{"n_layer": 12, "d_model": 256, "n_head": 2, "n_kv_head": 1, "head_dim": 128, "d_mlp": 704, "vocab_size": 8192, "activation": "swiglu", "norm": "rmsnorm", "norm_place": "pre", "norm_eps": 1e-06, "positions": "learned", "qk_norm": false, "attn_scale": 0.0884, "bias": "none", "tie_embeddings": false, "parallel_block": false, "init": "uniform", "init_std_qkv": 0.0447, "init_std_o": 0.00912, "init_std_up": 0.0447, "init_std_down": 0.0055, "optimizer": "muon_variant", "lr": 0.0132, "lr_mult_down": 3.0, "beta1": 0.95, "lr_head": 0.00993, "grad_clip": 2.0, "warmup_steps": 200, "schedule": "wsd", "decay_fraction": 0.896, "decay_shape": "sqrt", "final_lr_fraction": 0.0, "batch_tokens": 65536, "seq_len": 256, "doc_mask": true, "z_loss": 0.0001, "train_tokens": 319700000, "steps": 4879, "dataset": "wikipedia_en"}
MLP neurons of a small language model. Each row is named by its layer, matrix (down: output weights) and neuron, and shows model dimensions 128-223. Each number is 128 + 32 x the weight over its row's rms, rounded and kept within 0 to 255. Numbers have three digits each. A neuron's up and down rows have the sign that makes its largest values positive.
A block is one neuron, or neurons of one layer that tend to fire together. After each block is what it responds to, as a language model described it from the Wikipedia text at the highest values.

L5.down186:108131104164104090155142129101159180062118134128121092098085162059221085113086143122127159107140083159187119090163145107115166180145116211135176140113070146118144125109164112136115167129155127126178154136125164130106126124121145164160130053138080156136167148108133171117141140120125093105
L5.down270:129166114179165112115115124157116147118127076138140120111048110153156157134115144129081138168099124159136151142147126114146142122156115168172210163157040142085137108128146084145083133171123115096130151124112161106108117155121103155053176122133145161121135147104142108134109145128124109085
L5.down272:151079144173137116160151127091117020126153099124164100120076122124212142125132133087129186158189082088092108099112106168115135213141104201102142157107100162096110119151130112182103182146212113158185146082148120155173093127120109148091180095166105153151113125089184135080122145112150140153
L5.down293:169130127148139144128097139087140072148152109069111075162100080119140168186038122172124108141146110104141155146159091179106159157143132178114202161111094128089173061093139103040113129102117107117202161105153190112072135082141105149174154132126121169108129067084148092134098107171123102117
L5.down470:089129144156132150120118148135122087147090115142112128122099135135112163137153173106199163156159170121175158136126107081110173128106115151117106169049115061075119104143127129085153160134160159114124131174111114075053112132171127086132173181122103134110166189118142175106091146157137126149
L5.down545:119093181121146198121157116141174158102141119121118152165123109103123115093162139099114171090088178130163166054100178130164082144168142098136116095115114122132065107144156123144101157084147125093155128098154135138131138097135075135153120141110067093143119136053158159183160114168151122126
L5.down570:103129080117088237121113130100148079131074115071084169141122153109159099112109142179214130104090134143164172132086166117087106144051155145124118064148122115146114157063101172129106121137132091141144130091067179123151123134144071117109134173152170165143130207117158121159104111132128109073
L5.down701:076115103135153034134136118121135114137159149153128120171097148098075153076155115146135156130103069179155139063128106150151116133197135129144088121213135071154137151087121117057080137156190108139108073096071120173159198059180100109104082125143156098163149126146136148120145183126192075125
Description: The first digit of multi-digit numbers in years, tables and measurements (2011, 96.7, 29,284), and opening single quotes before glosses.

L5.down120:148145127127089135115143181110109105184178103069135133174095165175103153124120180127191097104129064152059154150050111040188083133140109189160118174073130126119154144140118141170079151126084091084084126184120168104154121127103121104142111110084137139085161126075097168125156078147155165110
L5.down192:142141111134108156075102145195106164097106123128084153168083160186112120112113128116122157178152114109103147129095099096132175143101154071181155099084058129123150079092108075173110140147127151143124127089145145094128122162080086116067127105141065136147125074126104174040095097169116195160
L5.down236:086088135088128150105096119105180120138071136115173169096126153144124100084174130116128131118089093153119188125148090145121151176158089180112204163134093117155120091170167121156119096158158136087123126116113141173150126153125130152108089160131067150156152092123083138130086148119177230085
L5.down315:119116177075093089111122133101178127137100171139096148085147145161128150116135194081152172137128120131122131141131114117093121125109180164154096114096173126183172126140144102183153144132167101124111174210130158181166097083086200113101125124161077151124135168130116143156133100085054120142
L5.down408:205146127102110112111158135090153101149120152124156111094146124163181157163107113089122155192134203144116154090135117145149159067222108120171104091109060126119114152157154153116133161081149124062135139136062140148083143148174099126125060108179102148074150078129103138107123145146093125121
L5.down415:123113126159144180161131163124144061148164165135175141078149125093121137124135122160139183128108154094104212176113188117157175170118134111120129128100158071188178118108171172124133067139151159081104202104158152120150196189167082095118099153141211179131141106137165101189168134083201132115
L5.down475:147119089098116186097164110079111106141067134155138135136106100144124076098115073110118178123153100158066168159165168089155148146115131150125069115063075151132125083146154136137131082161182094127072147138112117119175087152097167100148126144188165141086044105139110117161038080134120128076
L5.down581:121112135108197161059059191127163155107105098177155103174166109166118089128085120111096145078124121130103140124122126161162132133176098139081161149113120106150198153141149113129139111136089165111137113081099132123112150113133086073119108143119141082141167000177127139140149132126148134107
Description: Second word piece right after a lone capital-letter token, strongest on the z of GHz, MHz and kHz, also names like N-e-braska and E-s-timates.

L3.down85:101093144141183091114157161147132106166133146198158151083114102126149147092125122151178121159151104102127081140135144097183076153147118132172151151181137186143100082120116147174156170095125171146095099107089136156090112121133058161127103082130059041169091130132089144087121054129097097160
L3.down96:134108117048125113089103170110149079101119115137128147145179114120120120172165206125151120097129131131154163129084154128128134131145086115057067122095142113098171121219090132155126145116122067183128083191122139170142158142092133082142171095119107101112100126111105147207078106148131103108
L3.down257:081110141096095137110103161133103163115148159111059134127160100156136086169095116127087138123063118116130102173111109119114170096172124113077063154114132201191150114129197175165158148195092171140169022133138105070171120091100059133128153162127114118086116141072101139124095113137144044176
L3.down570:077191086066128102106110074153151148084132087147115076147182129157083145143077156136084172171098139080178151144121165158173106106133116149119122180176152134162135139156152148104125130144077157153128094146131124129150127171125102122139189117124124133115080077068151129189109102166169071149
Description: Markdown table structure, chiefly the later ---|--- chunks of header separator rows, plus cell pipes, line breaks after captions or headings, and em dashes.

L6.down121:172123137144092124079148091107101142144082102172117172170097189073118129107075148126082068155089140205166113066133140144083087141104130106117126161111155203104126129185152129148124079114157146106136171103132185132058155097136072099157117170091143181081136102185150131093152169135105115102
L6.down330:140130128159097119073134164088114072126095112110117171099075087156119099105125137162105155111119147113115080112087121123125113052149110138088138156102136139164144127094111132066104092085159132138099148115101072124116104121120112124150139177123140167068162037140098205120153123113134176154
Description: Apostrophe before s in possessive organization names like Women's, People's Republic, Children's Choir, plus word-internal pieces of proper names such as Hip-Hop, Sacramento.

L6.down72:176093139126108167124108125080104172104086111182130086077178065129082152148126083170149149195117149164101127201144145159146110139129128102153156085147161143116158140112174148142126122170121110140120157143071151124122136157112112099033171103117142164130125206102125149184144116110079057138
L6.down90:167116122089078150059098134147127146116141127093155044094146117137119160025119094153155142160136135132133093132167166189115126147107091190101147153107147094143121090072104137167156155147159127107110158117130128082134160186136177105130135158057130155128108105166100176162122079137131118153
Description: Fires on the second piece of a word split into fragments, usually right after a capital letter, mostly in proper names in lists, tables and sports results, e.g. D|iósgyőr, G|heorghe, D|arlington.

L5.down81:118154143166173143127104175199135197120145108122186113110112158162087141088123105084088120125169152160110150166138161130115128133139171094082140119121072095191162102113127168113124140123164127092118151128132082099099164068160120164112150139187120159097224063124142143211155162138172163094
L5.down212:147168143089076130212102180140153093124114091165205111140056165087123119162107131134078107147135126137178197104116120160145094135072146136102156122099171086092167139153138150198136129140127140142076142152169156127165149144148149076146119134153160119108152132147070175189090108123106128071
L5.down360:180156091080168175107091166115123160110106108149117111083092130129129147096092070132134157092151144133179149101074169112095146051121156123106210128162141095133126112152093103129154185134151146157115121132165137128135128148138058197130194103116130148117171092107120150080129104149175134138
L5.down395:128147106130114125114100158125130102124051166126197179165191142165115118109139164065118067125102104125124137146108181143124109091121111108148143088114089121139082160074119077114103177115144071133178131186126151139098205116092153163089115088118133135086096127126105105148158130102154132140
L5.down519:089113091105131144107123138151174131131141135142172168083191083121108108082118075115117108113136109143079134165104122126144065147135112118081108097107153135045123154117109108116101098108085110220151075149160151142110114109054093102177136074181117147153134117130122124105118133176153152131
L5.down554:133131144103082136155097139098110089133135147148140095125158110141154123115084108081182100088124151184211154101059122025122141146097140139108111137106149144044126049183131116096124078117120137136166079100133104098164128147156131120122118093129128166104101101152125119151058114144138119201
L5.down654:138136132110058140151097093107104139112199128110155157152143137112113129128189085137148116109156144118106110116150118112138079134177075101073126175085153133137200133159142152119127147160150124125153093105125131118155123081137122131083134148166184141169134087133150096197169127132137157131
L5.down703:162121102128127210167110165097096161163127115105088121151096134109171088123121143184125145095137117088078140124140134167149110136128171125081150149131115135139137138111105152127110184090154131137139115126087125111084091192160083056117115101128088110145124207067130083106113155174183138109
Description: Word opening a new clause after a comma or conjunction, just before its verb: pronouns and who (he, who), and, or adverbs like also, rather, finally.

L5.down131:129122125190123093099115150090119099146117130124107127123180142113122146136158075135111121105115134193102131138119104147144164100148188125118138102146174213184052147085100156106114145145169110116162095088158114147121107113142046129108125102071154113127120095107128092143123128161141161088
L5.down241:102107118152165143137138154137105119120045127136194102131149056116143165129105156088081095100126090110099098128175110066133157217123123124119086077133151152174131111141081151158126099203145050070104120132131067125160157108191112122133117125104103142090149130120182165121111094128081127158
L5.down311:098136122117123153045083142156111035135101099105092120108102157139152111108115117107157120134119191187119185133143154151101105116162171131062109162085171111130173107084145094174137134132132124081134138149177127160078218156101145134176144116106094113174107045148159124112157128166147166113
L5.down336:104131112130194097099155158110130148143142098072150148134095175140117135160193138096138132118094129150132125161144140083105072167128137143122081151068093094089132110131051141099102107094127126116158153055074064145104134164152150105185186080090124140091162122092135118095155109170114166124
L5.down349:066152103140080149173200129093128133144150072115173081106090141132090113139156123134077161109105133203168129157156174072120133091114087104195095075094083066150067151112115135104149115081195134143098162146144104156053153120116135135109103058116158149121149049170109120164092113112071164138
L5.down419:154152120141139135103133141121090150150121053130162191147168137116212048097158095153121086163143085157085179140131139154131118149163155138104166126072152081110135114142178164107141151153144149121102109098122077135153043119148135157158127105168168126059122040159122123166085185119133109106
L5.down487:135146124071123119138136161140054117123077197195101197154166111139154131122122081130115119132169133072073158099133154170102109126153162139102134087110155154164139110135102134128122126166115144111131065139095091118121128136135119143073071122108074126123152118096193090112164091137130164131
L5.down500:122152124175145134118128113170087195134136117174091135147129074162126103144119104141129180116120172139116084179108186152175147091167174175170133157115168128124103164138140114095098119169172139166083131130056144129148141139152158129145193158106141136099140000158200156147135124102146135155
Description: Final word-piece that completes a multi-token proper noun, such as a place, club, or surname: Chattanoo-ga, Urugu-ay, Toba-go, Redgra-ve.

L6.down45:147185131107135109098157106185116125088186142145128159130159151134113082113106135160108081090154134158149121156160173148097161185162150164106041128095178127127057136122154084155120171116116179078065174100148138184156126120087124159134133075136191139132118179126156153144138175107131093129
L6.down457:120179183130131131140146117199097131106118131133178153117142128139178138131110146120132049192136162117123155110143147199163192144140151097151134044124077118161053190147117140169164166151121136157137109129160174194132168151100116172114120116116112135103141126082095103166097216116114089112
Description: Past participles after a form of be in passive clauses, such as was built, was released, or the -d/-ed suffix in was sentenced.

L5.down2:133121130161156124130102051144168115152170168161140084154084160167138115149161095139127155109138144126169157167154115142147145096132093122114095146141068134161138185134095160110113094129127106114114128095182098142100082157030158194086140109210161106182176124087159101108124110092128113124
L5.down62:156179175114072122147155119096136160102093128073140108145073118161146157155184147108163092138121120193191157103126064120186090057148114161125104114117071113171228116124144139070197068144121147168136130171145145131103113113118161109101124159127132078187178158199073122172110090116078114123
L5.down118:118165168149171166131176089173125119117141127074107089171120176192154075196156105136104123163108118145116115117146139100172064112118157114152202108134127135120147140111175098142150143169196174117145062155056140127171131124097174152119127160143179128165137125132112146087110139125123117122
L5.down182:188170122085112122114155108086143187183174106186190143140134070157123113124105134127140134100115170093152107078135143121137137110093170136175143148140106152090130108099129068082139094122142139150160138102159098099129211065130177140105130110117176121136085106106105133068136176114109101155
L5.down439:151172135125143142099151131106142166078116099144139128195045196131154099137052106177106133118117174095143140102140171153094100075085120129152168176108068103154143176123130105047140116142135114146152150117126141127100108130119171129094081089087107154116170114131188082133102130158048055164
L5.down460:116159142143169083167117173117132106090157112131118111062122111089135097096150149075115123148128073160146103103121122106099181099108134112122120097099082100097123136195102108136133121178154177146122112151121115178143099145136169104101144207156170125095096094186110149165161183112155153132
L5.down465:104132097137097148010157110070162171139187124158162100086137161105062082158125116106167099122124180098092155121083066117117112134139102062076089152122124093075111129095159065103153158154178149114131128133116139130152127137151135139109109103172153056149131158150140148094150167123146109117
L5.down556:138088181098131118076139164137178151115123132162149096144162099107138136091117098136120130089089171118130109152134169182111148089115124115108121121169161148141140128128105109192101149099084127139106168121151127166101092134168175117174152137093132129156138250132128055100115114127080130114
Description: The word as in any role, such as as well as, as opposed to, as of 2006, cast-list "Terry Scott as constable", whereas; occasionally word-start pieces like st in stabs, stature.

L6.down239:120152127114105128125096166136126173135140134131140161143108089068098121160069115101097110066106154092130163129117179083129186111072129140070127138166202135125102157111108154147167097131112132160121119211156092156127145157139140144139132137123169109146127100157140070144124145129098151105
L6.down522:203124108181165117112135082130144111156115165128167122144153074139108149132143135113078166106140090054142108171207097167097108114190090124177143137143142157139096145095167153151152125115150129145081103122123099127105140123106174186121126113088191118153104046099128120096110219155095129072
Description: The first word of a new clause or main predicate, usually right after a comma ending an intro phrase or noun phrase, such as he, who, where, which, at.

L6.down255:176205123161101104118105121088152111127122158122108121118087146086124147110111085129131100120142148132114168077101165158125172182101148114149185135131093035189175135092136109157134132078119128150127170116121086149147094160135127121126162147154133150109145111129156136191152095097145125094
L6.down551:076168150104142157148123151087136111058072178156100097160088167118103080129094105086153064075123196084161159161129175126136132171120143124137132136120122138169156131115138138155111132173112095144097164127130151105123152113121140152154119066150090139099073034101105120185126103088123100154
Description: Final digit of a four-digit year, mostly after in in biographies and histories (in 197-9, graduated in 186-9); also month names after In/On.

L3.down502:150155111145113111124146116049076097148175143146134152133126147116050183122137156149131064103140120145131213118110138080087172134114112185064166122144148159075084155121123138168095144090099132156163067125158141145125134154121144140111153097075131071086121074112114146136139092146148144125
L3.down520:199130096136166110100091079107099136135157151122091203134135124105074190166082119077070107109160091122150183111148155209110198103099114117124158106163116157097092111142148182192116158164163102124102095122182175126102139092142140089116146151123139125131103192106167135170113104116150171137
L3.down524:125147107100127154158123130168154105167168152114217121135183131102110168127181141102121136122124147119124160120092153141115117124161109161116081139095111162184083186078095181117099115079144158157156090138156126102151046147124083109069201147142144096143091163166104108085116096169103079098
L3.down559:109088117103068120101170099135125097157133160095108133099156174126135120088138169147157093165142100135086085086115146132096119147129080115158090156103144111071093136137112172111087091152114147181131092102062120111183096114131091126144128172068147105068094101135123136164168119190170127111
Description: Line-initial dash opening the first list item after a Wikipedia heading (Bibliography, Personnel, College career); also possessive or quote apostrophes and table-header tokens.

L5.down26:118167172177067173137133120170086152110130122116111139169113129099150162120117159078142218109102102121117100164157158174096171138145142162168124078152172134109087138117135092034116086106076160117175100110072060156095133098154143067078111115095134111110113143189120125162079123136119070180
L5.down69:105124169128161199112070163070186159116199128118164152097095152127103161153102139112134099133095083072156125096090164141151110115180148129085149070068106148072175134099061151129161136150170171105208108093155093091113171121039088116118089125167084109079137029124174095103129142157085127148
L5.down405:105138151130146114155141032136168177141117107112118138071115100155139098099159172144103126145175194106139136121117132083121112145125148160224129118130138107163138085130132086170093127117115106144126167132076096148125139050109139144157102164190107153109133069135111183123155082136120121102
L5.down506:140150124147105123059172123192052089078142172091107084105151146116129143134147113143081151122124173087116096138107091100171126158140168175170073091170165149119094151128163128038145140109168118165145132101175142132106179101105159105093137152146078122118135135164126159069109175132125148126
L5.down524:136108081154168129087136118119172101141140130107153111114149124117185092141158148090169145067073126081101150160136128131175075140124088129090134127127151115111165153114107125132172112104167119097137078100175097121140144126120088108118138069172131141170117134082157098163113067144095173097
L5.down544:103153100155141133066121124136164125106130112119165105130116146113129128144145170093130171234094074089127093085097134196071128098153159150119060140072105047149068138155100159144114092092134176177148137185158176135151146177103144125140155128052099142159114230156123125107114118135128136109
L5.down576:111139094155153096197117139103091152081105111150168168129169054174117160119123096114107086105148139125116124147147132148163180133119147077078114118096150177139160083172160155147111152136065140103178110224177151196135152117145068134157110140135198114159165213130152110134201140121180112119
L5.down602:088156122151141130065088082135109099138140049125147125180091132116111162203141132099133192163164168125126126164118096153129138100125105113180087139139136112101096106082185159137170128148188136126116188143113173135124129088140098123107184198115157171098109127092122171151197116127136106135
Description: Pipe separators in wiki tables, especially the blank party-colour cell in election results; also line breaks after section headings and "early" before decades (early 1990s).

L5.down141:143102081114100142107177128125156150160094134127125175161098188105078138167089160151111155092117130169130165097102132117119069133102146148130117116170158165084136134121163099209132130130199131137117122137116119155143152130124129127135106135188164104131107124069093089125112114080116169124
L5.down196:142166206160143158116130130081108075141152091088124105120148162074140190136123130091134158159094097132135139133155149122128092195130183146131092143128137113174135145139187118180109171123119140132144170097132133101153187128176175108151128150105095155127072094101134081137055086148166089074
L5.down306:160185100156107153139167138069166112083077093102168156131098139066171063166102103124119115235134159099125200068128123149107166096159099127095153128141106108119119149067172120208165107053149154164163186128115094138133091122172077108149130132136155089111095102127138149161126109092179118157
L5.down391:141145138113211180091116112157137117173149086078092097115136105180132142154142109107188148132136185124122167153135156139110143125130121147107136100137156084073166170079156127102170098142123079087126142079168144158132163138129138154105109068159156127124112039165097124168113064097139121133
L5.down542:163120109093171152102130126149124129152199130111126083150104071115101109129168150110101149113108171138138125160146154117137137158154181106110129112112131093131114115092143118140118073195148098122097138121161055125169120136132117109119078063114133140081132140127098125145114073151114160146
L5.down597:152131146158179218094133144154144118166133163141109113110117125110109130146144126127127163120147146154121140114074131128140134122091127119108138108139083068111132111137159092077137120168123128086143137077134172122089138126131106096116142140139112115108125119130108136138105159097115179096
L5.down627:086154154157090176108074142142162148131087093149174093111161116124127084144067146175114132162132175142074226101057135102148169190169128126160170171126135108173151149094163104172098194162136138151202136155134127113166137137093130187131156119119153131112161092139171111163124074098160107154
L5.down628:124071112162089155129109093095139163074169125160143180110106172158139105131152094122170085218105134115136233122131095120102154199071041093117142165148096140104114125073131118145128148136145151128120128098167120121094127166124135096084102100159121123169143142114093105187153117126174130127
Description: Last digit of a multi-digit number, mostly years after "in" or a month (201|1, 195|8), also ISBNs, DOIs, database IDs.

L5.down94:148049153133119161103156157115143180131111106129138162152127166134167093155123140116109118169117139117147118176141097115159118165105119117140142093075159036189125118158108089067171128090146128133120127165088140115181114102092109123156128137141040107157130131100129100100144126171129162134
L5.down195:118163053103086079100083150186087116161179156081157150141115092143125111154069120214160116160127130079113117119095159155136095111116160075048117139125186090108177111113123081122167114155130126114149133103165123142170213088140108083083130126164143178161117164111113090112125094091125097100
L5.down230:135185142112130084074124142146140171138090155104086147167101148085219105140112111138130130158118139124144145138116071119112131199128153151169079117157175073117136076088162115068148075111094117140144096125115116125159133082110152173189153105105112108143151215131118161116063138070099180153
L5.down278:204158123119145100132129159123093166075140163143120132085111174113158108149135137181030141146141155102115087113110108110137115193174118083120167137106033071083079174063116085177163103133193087129098102108114154188156177155137078161101157103154069091109097133147147112163175106087115127102
L5.down432:122152168165125081156131138070084102113164139122130115135136123107131123126129146105126138167160203081073174138152173102128130121125113113120110089104173166100081108143170141094103143163124110079180154136143128119124107130130145114103125166147120147130120102125179123092152109099152149102
L5.down450:198150137102185134120111099071197123115053124167148071116134132128110148200069150138156087162133128090096146141166159153109126119122168137123130103153101118109155131165063166148150152121072143148114108184052131174134116110127076098125113149169069169101156126135101214127111133159057102162
L5.down477:151177189193125087134181144139162109157098125104142157126135103107185185183127158113098139163079068143175127053132137160128129099168104148164089140108091109067121121104109118120126146071116155064176138122092208125133128116132106154141136065115141114086119126182157133145075176152175164205
L5.down661:132090153151113114131123129142133132156062103116172146169096128121124158157146066132141127110139159120105123137136077087143086179077127094169137144103056086180088113051165122113080144142151119173166203114094185155155148158085117117181096161161131183179199123124098114072086154137112166124
Description: Past participles after was/were/are in passive clauses (released, built, launched), plus pipe separators ending cells in route and sports tables.

L6.down49:163218136155144134085108153087124112149139102107166150129099128132146134143084100093131073141133129092110131207129127151128136145148137166096144143075173146167137158088143084134119129095080201072160149093130161123091112136222167091113097106130158145073121080167151191160110092147127172139
L6.down75:086124093189144178135129164138120101136158071152191190127099148110147130164136092097125113104107163132138138127161115141132141177126083177135198118123136122170162141141120123142117120126110139117113096129093121141139107153128135103125172109101158110133105000162182139150156114105114129111
Description: Later subword pieces or second words inside proper names of people and places, e.g. Dewe-y, Seym-our, Ewood Park, Marsh Creek.

L6.down304:106125100132192118157162152096134129131164070128136128087209127130129080153115207153163133077116139118068088205098109150132185123132114138184123127103092096112112121093119155151109130162074136107154173138139110114113132157073090115121144153113127144082088114205085076079094079147095119089
L6.down538:139192132096078151191113148132157173199111158091079140095136124151165110107097174158191148123145177093091189135063131154124160096107162085150162088121165067130107096135110122152095127108174165201117136109118118089180133164112141101146140153160150088153175140080086177146167132166144186091
Description: Mostly the pipe that closes the first cell of a markdown table row (election results' empty colour cell, No.|, Name|), plus colons and line breaks opening a list or quote.

L3.down21:173109060138111114158118183152156156069136108139127120093141175148088132157112113161145125139081156090134119177053117096132098105092169100135168186100099123128164136145128111165142148100107177131147142103107125221100144124144129105122114128146108173127131159120170075087089117125150160142
L3.down330:122149113130155085127094150155108142135138085145175119117153147149048126148121122180173132162141154126134089155055078098157057107141145168164162125085096128160117147066153180135086136140163160142164098131115127122116149144083146124164143094122122194152104255138151111095168148165145091132
L3.down632:148071090111127100151098100135101134121190155149124161104142134112165106103120094141131090125105111160116137048143122119091138148107087166148153132057150139057120141108146188126102163158140172115059102157116154080167091085147134128119141106113123155166072090109146174111122195128141096148
L3.down696:116119143205152109144089093170112147135153097078133165124143160095140136088085073102126135060150120098150170183034093158100126172107140117099162111128132089097116080106097110166139183208120100106133173114123156125193174186153117096158136151142105127125129162106074126132080186148135176149
Description: Subject pronouns opening a new clause or sentence, strongest for existential "there" before were/is with counts, also he, it, they.

L5.down4:105083131116137127123147167137148110125148119109144157145152140133168124140119111119155165131101118107096121156157071195089118080129064139106165116082039145105097160146149166132156137158116104116106145069141150130063129124164082113097093068114132137177106077097110128112175125217090115140
L5.down28:132086131127126155128234160114105158132127076084107112114076099154169124185133108202122120135119122174171080131112165150167129113135199116115130131137116129146076057079148117135140121160158149116120139099138101100085123150159136106114127121098084098119120135102101136094148120134129115145
L5.down41:132133162144181187119146104135147150147094116097152097146105075093103110159083160127168094100157122106165120137057194154121151131108132118070124151088151170088112119137084117098147149154150122132047125094152185169092133104129148162166174115141093118136186161149119156114149127105109132128
L5.down312:112161116122125092157129125208048124176124127119170075078189129088096104131176114124145091154152094121104115139144097066074100160157111106103116082152157145153154109133156118121103109154120108083133134118083137133057152140179194078104134090185212141129112083146113103114189125140100151128
L5.down411:126162090147106139114143168174178198152182103080210125105156134092132141138073134103115111125144126106114108190126127131171183174107084167117164072114161124135122188090147135074134132161175170134121138107075130118150096171195142138107099139124143149105110130148129068138141131118134120173
L5.down525:102131118111109122075122112103134120131196142179181092176102124070124092136105162117110166104074121192101152198098190107163158093175084132117084122115165181174151136166107132098125094141123143108107138103175099111162129156095110063138127162144121158079169178165084054195125141144179141115
L5.down538:163084145076088120136133112093136100108118041112091126115115133113182121094086068106144142140133102155144049148115097192149123087138161153152084115146119123153130123138156132068140149144140153096130149123069092137142176089112174103177127120114104123186099034130058121093162130150144186149
L5.down629:179184133092143099090109147125132156114126119133113177083104092107121127089097150136108137145124153187096063130094160104109092098160168126139125128124094116105109173144173101090075159184130175159134104191072111130156179179171100122115203155130107106044211021171116183110119137159130120103
Description: Final subword pieces that complete a word split across tokens, such as illegiti-mate, respect-able, cheerlea-ding; also possessive apostrophes and the last digit of years like 2015.

L6.down220:074130130083086179118122124137155133135101061128133126129110093101131170121112121134054153091171121103137222121074145101125114173045118123128173149083173127137173175061159071194107171120130125171067148125112133081162070084096108136081116073149178188134115130131129111139124112188138123102
L6.down392:134116099118124185087131184080122139137100120161129128162061157144119081119173085138100115070182152127176151120156115144124103098110094088147157157112073075156171196145129112074104117163095147150103113120103140126149108097135114118129164129130083129172166087131105147181111090062135148109
Description: Conjunctions and connectives (and, as, with, colon, but) right after a completed clause, usually following a comma, in expository prose, e.g. "grew quickly, and by", "just as he", "property, with an".

L6.down448:105166136112094096096122125096073147143153170139132091167089114092118144101125096053123070104121074198119124079141059120091130156131153154157140097085121129122152136091167105095124179174176069168189073145127091163156098140108100138103134115154130139189117089133150118110094128150114058082
L6.down645:105136151188107057070140105138140085151155173110147095127097146129089152143121152124075149119137074122134139127147105125150142142126114157121091118147178177148118107121160090143145181172146123102152097138148139118122126172137186148128077113132117165133146150137169167130171172082115133148
Description: The digit 9 at the start or inside numbers such as dates, years, percentages and table figures (9 June, 1994–95, 90%); weaker on word-initial fragments like qu, op, box.

L3.down346:086088143151148188095093147080147115109112127139130133103135168156114136172124139177136057155091118158111110183133101100130106128110076167129106090117119075132096067095153133177100131146146125131098154122139113097108058097062152162159122107147117106157128105091125108154107155139163132179
L3.down440:155118065166140150095121142134123124159173111165130138139167102119127155175093095110108140149122173141146100085197190103142112122098122168100125098146162118132111081151115107110105177123106191094121080124096059080125128130080166160109137127121115120058168156091108165114212145118134163111
L3.down441:108143147101105078131136051085125062200135180120121182110137123147096111141096124126080112176140119116145091141137132084157096153151108160097137129119131072094099146112085165089119127181120109106097128121083208130100158115117217107120105079144124130093131059144153110068165055160150145172
L3.down446:131131143141110115120088118133073080108126124071171127125138158064099148123118162181099120128106158096138087112124091118182124127135120074078081114087138149118120148160121141125091080117114114140122130113079142137119093111102067115115099077121074103144148142171161150183135124104175070123
Description: Tokens in wiki tables and lists, mainly pipe separators and |---|---| rule rows, plus header or first-cell words such as Opponent, Player, Win.

L3.down13:160098076129152095106150116113111114081079071152136095117092078131107119171133112117113140129101095117141160092090086086145112150044145126124104089120204103085124109169085148102176149082149109123084155095164084160115098149193130133140094112119119170165115119146119147164127106085203120145
L3.down132:148169155122118123156171048134108074079112152145124202122176108137144141141056082141190133142116167101110146141098091109122119110114092151093120160139141170134159144059123166147123145124174151114061178079163101171148138099135081133132116118063150069137102125139091189159066142166169100183
L3.down355:166140123131088127150124142155153095114144142151127188067164113194104127166074116146125110121152155155112151142132093082139142154103216134059117097154179164130099119120025158142127096194123083100081170157156079105146096091155123107129087089150145154100096112137072139148129088136139152110
L3.down701:220108124148110090145138145142135145162075104146123137087189135188068142149128114161125089161160166153118106127165158118147153157129122105131117089142134098206153093173156084129137100109147130158110166108127083139111066127088162142145132136152182160147152152112111152082085119098147149115
Description: The last digit of a multi-digit number, usually the second year in ranges like 1935–2013 or 1255–1264, also ISBN and DOI digits.

L3.down259:127065153164062128161185107134089139149165130147151123121126152171120211109106178159129169137110138102094141121121168140039109138114198141131095127126118110137137124098133137160191123179095047122148159160101141133124110101112132072084155125080131125095116144096126100170162109165127107130
L3.down274:116153161155080109136146071116124157127174096129105139131085148147108112125147182104143081155144116169101108117157135097165158136117184071180097130176135132105122142108090125102068125124150145115099152116102192159083123144116082124098145131173146143130109078118139054163134224128095113101
L3.down604:167152121140137173085155113088169144138096157177131132109130132110073195059124106142165133151132133149159078155174154142115136119166173121138164146116097123128141136124088121116112120104117107145108120168163196191126126140201154116141077139135174135101129120163120116153131165131204176154
L3.down623:146160120180108114081189067124124123125133142119113107140127137165077136103114146139068152123135098127124114083123107176147147185113145096141106082159135151118118145097102164099136107145116126089072127106133162137158128136111113142073181078142127132163180138123192125136137158110129120130
Description: Mostly and and or joining list items or alternatives, often after a comma (national, or even; temples, and), plus as in known as and plays as.